From a checkpoint of a small transformer trained on Wikipedia.
Architecture: RMSNorm before each block, rotary positions, untied embeddings, normalized queries and keys.
MLP neurons of a small language model. Each row is named by its layer, matrix (gate and up: input weights; down: output weights) and neuron, and shows model dimensions 0-127. Each number is 500 + 25 x the weight over its row's rms, rounded and kept within 0 to 999. Numbers have three digits each. A neuron's up and down rows have the sign that makes its largest values positive.
Before each neuron's rows is what it responds to, as a language model described it from the Wikipedia text at the highest values.

Responds to: Reference back to a group
L7.gate957:475485500505474528479519507462467491481532489480508496498472503510476504521532514453463433524493490494521505471480462514502484512500490468519486472527517486460459482498502504486496484562467515480521438506499521507530480500518545492452548469516490496486484445519487533528474509490512501538505485501499522502554469562459509504523492501517532520523503443509500452514458550499478514523516
L7.up957:446543536533476505499553495541468478510514515482535451478506540504475526480530524438484501483455508520513434487466504484511482516504471488516491535438506492540472513475487458476534535510477481501495452491486497509510502522511473491499511468489500460522526512501511466552505510498478501522484550456498492495505494540457461505482497512480485519509525495499486491515439516519504497556499
L7.down957:489561541514512495474537526495470497523529499490516488489490557500478561492491489493473518492500444528470490536500472517470508499485496509504493553525492459500484477497495521474529499459480479510514503508492521523480502517561480516507533505477462487502462505520463514543528444471498550531510524530505485517497498502511481448484519451510491497496475497505501452485488527514480519526532

Responds to: Transfer/assignment verbs
L7.gate94:490508500523503526503497513475510508508554532524478481512494477515471501501491484519507474512501471505512495505490491536482480524489506503511464485498458501480467467490469485490497473490521443542559472480516482486509501503442509498515491485523468503490485527523498507514487501506487471545512536491447511538531507515547506477493555496484495497560496531508509536549499491510479470464450
L7.up94:518493486500484529457500549504541484448476493501493492526531510488504517518484482515519491480460484537523510504534514483505472537483506549463527548492482485509505468551471559499475464518520532471556474498492502502530526498497469492512512486470519521515476499513452505522485481497506542506489482511531521499546517484509530480464505471493536490514453478549428523474517465506494487495506
L7.down94:495490504531509518521524526516481511545457520527520547503461454464433506494505483532514499515486494497463470499483476524505470532502524499516515524473499447544476511497463513506452479486513446502530491476464496512526491468483502472516544482498504491511504508494464555532496517511501499514455497530503498514477498510533489468526513561534490528514487506510503544497521477462441514506475

Responds to: Possessive markers
L3.gate696:489475477507491530473465511464483514488465476551487459486507549507506563526497498500442493536460501496470462540470503538498510484491514547491527480498522505486464520485496514511519530513522526487491534472481486513534464495512506503522511500473510467487492506476530494491527453510523482477547501484524534509507479521499480510524503489509533528504464490523475529495496500474455474473464
L3.up696:516464498520465549482535470532522516488505519497485447484519487523474504511506491500462483512470518492489509472483499489528512448499515505517489516481533465525522520446485519486531510484504542472513503470522474500496491563531517526490524491519533474474479498469463525508516464543507473510514507467466532514470459506489504479544498510488529520474471496497468525487500503524465492465457
L3.down696:462470508517485485453528477509504471487527474557540532510532498520483550464535501540512456503530478465464486514502520507484527510488438563546500475501490502531531476491470502498482540501453499519463509478465469513515494482527510526478501489515543466505462516478469497511480466499507493495510495452492503534526500554506501514528491496481561457483517520454486552460499479499473476481532

Responds to: Possessives after verbs
L5.gate574:477465540451517518473497492479487490489502495501480484518494532539502543534473511443504518460526451504489468463454479542463461563494459472421523489528483531514509506504459492505508483484488483560505461512492483524480511502531474498447475532541491514530534552463508496476519480512440533503490531526478490493510554493481470495468465521507487465519502470485506472510480474556517494471516
L5.up574:487559465542499437498496495521487507500553500528471529485506531520522490503549567465537484498521499468524505505455496485519531479535495501469511472492463505506476507508483484572544494490474498514520532503532523455517488506508471525487512480502440509504515452489525502461517481522511527519524486487516463525494500500468475471490491490500488533483477472504488507486431494475490483537522
L5.down574:505483506485485524544489487500460510501503524515496508493516525499509460464483480481514554504508515487500523509448487531451506492518482526518504498501490499467453483514447496449510508515522502507522491548469526487512450489532505530512497526492461513499536508526516520500538483518522470498510528503515488510502493491504488476485497559488514492511503548500507502485518468485472493507536

Responds to: Adverbial and discourse phrases
L5.gate90:541438515484506522512449426515467494478464497511486505535510469469455524461505501453481518490461512492460574518526510514544492500512510499501500536491501481513499548493483512524489512539508489495501486544472530515531507475488482496462500489473504481459478511514495468478481487492517517512511482454496472498486544519546526532454498458522497506481496499496518503469495473484512454509521
L5.up90:486524513499488513495519454501512484489491472545528510506482516520486518498469552480479490469489488511496511473494501527497467505468490462495494536472511491491531485501526536513396524478504504467531489504527522485491491493531498547498475477502504461539518505484482483493447500450474493510526471496497485455527505527511519504481494473457471516478470532494508502526529528481501501508548
L5.down90:480514487510499484524550510510479539531523510537548503513510511485489460478525484501538463521474491525537457467479484548508493473467503522498537525447511499535522480485494517495504495470477461499509566457549502476494495514496498531475499485503516518505490511472529507513456511454461513474500513530493504483484478455449504496501536485494511472520507504490479457497525461504497542467489

Responds to: Relational prepositions after predicates
L7.gate339:465450498476509523512515486498511484489513494488492491467483529477486525489519489478486476492498479472525505488493519510537465465532479512517516530530510496478460563494481518481487482496516518516501470520565471533471463530518509514518492518505547534499480502519497493502473510486483467516529505532502485480503504448482486512509513481452487524521530499539506485492515461513479485502533
L7.up339:520470503504501492482486526492513517488512532520497481458506543507481540523434524494496461469494506491485485505454475547492513483495536535528494496499495467499495490501531538474466496474537473523511475477505482463502506490525495462545502495483493517494516509495467489502491523494483507501485536489456491470466535477495508492499473495455515484496483529524476503495469473541483524520481
L7.down339:489481513511510503523534488482518501521499489516511466519531463516518506510467502500533476534530487502493494475520531498527499495477440470470526477499506480472522506510533476531460504522499465513480538504505534480415517505455487553533516521516512503514463513495490525481505496481442536513487479510463483482529508484514470562471524515510466459553508513481499495543505477526510512525473

Responds to: Right and light-verb idioms
L3.gate51:499515456468533501506521503510483524469462507513514485467547475516491505497519494557523506479511484517538453469487533510516467489514535504461498463516463549470470486502495510516498459476483496587510462475506505505466442484478518529512464480465465499462495493501487474510470483507506516468483510513494496531523492482488501462551502493523515491503437517523479478481483540496475494460455
L3.up51:497466519502529500527471503540496510553525497487484520451533494502497506540485452494518516523498497495494439498523507517433448470470541455467541477536484526528526471482481507497451457524502496578510452511547543466523484508524506530487473512504527496450515499506506526473485503502481546465468482482460506531465476516535513480499510480504514476511497530535502535483517530443490505479483
L3.down51:483500480506497538523525477527480519492479483487533558505504512531461486463476464508494468535527488494526460476457504504475482514496501461505524477470504501507471508483515526494482467478491454483534467490494492533531479493499498475533504426487487486486504486495498471507496543494512512485504504507490479477483454531528482491522518490524533496535474522568537557491532507512493483510525

Responds to: Copula and role linkers
L5.gate398:499531483521468474481471506510482474499500493473459498506442447535476482502507512517490542507485495494487489514512517523497495519500481487477465518457518459512504532502484548507509449496547528472481476452482463518539462465503478517552521525462451470506497483507486473476475438531531518543516512526476512486508483486439497441490547525483489501499503534515516544457494565499472515477540
L5.up398:514491526496449535471494467458519520496494495492467500508486501478512466517547481500525484469491508488492452465492498527481495521488475474537528466444489487519553505476500480495516489476501436519482529498489483529491526468558469448447456494504471493458519497456541498537479515500486514520471497469483538493508518486560508505486510485503519477478477489521468522515508490529511484457494
L5.down398:458504497516420461511500520488515488491500483511486541460468507526508522514498526508515509549459545511483468461517491472482470493525520473513481509491463461467521505518498522505490503489521528525455537522495506516463495468576537502500483499503510494498469512453492478461509548464462481477548537516456481496513504501462508495520491505505502491510513514516493515511513467492512499479531

Responds to: Media and organization names
L7.gate788:497510524535528504517506493517478490518476506538485488488519527569529460487479466483526536488490528457507529466488495491471481478493484498510498502489447519492478474539535521502503511531489491526519468521492453517503482551500502493524506521453450459495519526518519480449428463486500518463448508532531475534519482489427502489483506463479509444472504534453481542519516508506547503488544
L7.up788:487458511519538505476506486499506508473541489503461513492496519510484488499515498443470471537497477502483523501491533506486501529497516513488507470515487559484465517465530519497515527516519456500483480506487476523484490489479483541560543524536487472543462472503539511443474430525478484442495508525455532545479501490462488526538501504495538510490480466520528522508494469537520524495534
L7.down788:460516465495508485489504469523521514479464490458505477519496476473515484504470454471511524544492507513511522506551548498526528524470546502517490507521491513479479473490526489488517528500495511515446513526463530551470463517493515572520492482492488498480513533460506470496461479519471485510492508472481497504505469469480455491523465490494474483484485524479495503523511525535479529505527

Responds to: Institution name completions
L3.gate951:512532504499510513464515484515533496526488519472541504494512507509474464547487503509472508459540507456492509512522523528485502556464504475543496507501500476490490424555522509472513517469527489480506501484469479470527527531488463469491511521505461474479538521502522476533535462499468485481494507496497488512489513516488492503507511491482491507483495471478536487522514515493500533568524
L3.up951:496534498520519533463513455505521488520544491516501520500505437524498484508453483487479533522512451492500541504489510483487465485482518490487504464520461487530485519551513465503516485540524461453492490471568495489546551519496505490529481505467538477527492497540475536503477503485477515530518499516504557516519499458508532527559518499523491508455515471482496473510491522491490472473536
L3.down951:494516474515512550469537454526493514519504495501507527510500494496460504458492506521512495522484474500495483490491536473490454513494489508502511516486520506484471495514505496489498516491517474491490502538466503515531501529499499515452464554489528494513522506474530513510470437460497503500496484524502476467440498493494505489517470541514511445449497468478489525527531514477482492507492

Responds to: Career duration nouns
L7.gate266:524442534492520520495508543443513520517506508532436469452497513518501509518533511502459455483480465505484436498475476524502472492495525499448508503516488489483529544477516509512500491492491492509528446507472462532490490535540517460486529542546551447536544502505492502537484546467465550490502515515491512509515511501480524522462491499478490496509488488462468480468497504484494532437530
L7.up266:476494479480452561478512541495466484484514505500531489514481498539442497517475494483492514527478530495471531508454499541534491536476469502483460497512514474501543518532505454514507508450411468515485476491476478484527509431511481481526495540459495494501475493491483476521499485483528477446451479477500502477506493491522520528524515464489513493484549491520489483526520509466509510493485
L7.down266:478522499535512473548546508471475483516508498514539496498493499512483506503430500521505482513505492466500473524503526473491479463489479492483494471456513476526497453520508496475502491504486473516544523509526480411539548482493517531447506515505513505500499520484501504477510512489473484520472527489463475488545525467500472466538478491530491469552551541514485472535548494489422528525577

Responds to: Word-completing end pieces
L3.gate899:524465495482465515543512542503469481513528530530495498434440488501519481508489503520497495523495493511487496519454488492471517491502475507476513478509494558507521503511489512516487519504498475500532479507535509498540514499449441463452553479547494498482499517455526482469485510461467515456507495481522466479479514500490509497496509480496513504545512538487457505506517524503497507484498
L3.up899:534491524479417483502496523516481506494504521536475516457460479488484479465508469505483439534473542512496515472468505450480479482491525505542502456501536563491510558510495565485503488559507514505560456472550490496512469529514472476463500492513493472496506517496496514494524506497507497493504555484477498525503519482506496540486473470497538500512517482482463512470510532502482505462480
L3.down899:519475516457506492491516518507513518481500501489505518488469473497488522468491486518509506471451484496482495483494441519510491526484471476495489485468450523429508504475502514488496478490478543506459556519523477481496510539518537482537502495473522563499466507478522512505487502476516465466549505485517467541516488505480531509526504493471510498482468514506486545510496492527482530517492

Responds to: Of after group-role nouns
L3.gate106:481538497514486494504539473504494456493517492502483478550505513494500483473494517494512530470520510452516477529497478488464503487479511516480519473473499509526505505492518521497487483575537494501481496481512491497519512517491485500459505526543513517509528544502505484526441535486496483520504478518511502504481490481472509500484468462494551488481444536504504500477511483534545509495522
L3.up106:546514493500511525500504497493509532504526520503501450501482518454494525529490508461534494514500471514526551506533510488501458503486502505460492496498505483482500527466497561495488485501514538470517519520455507494437501489508522503543476513494471543524568496544521487526526487455527442518525490503499527508464513444463504516567490487496463440523546537460510486467499495521510531524538
L3.down106:505487447493497556490550473505486475504501509521467447531477513536492508499531481472467506476552500450535495503529517488491493481495521524491537482441524471516523478506509487510515505490488487549518566474558495514523498485528499460513503451497542536488489500520475543493507492513571492515517462468552497510497537507506512498509543508502510518510507470503528504529500505501523479532481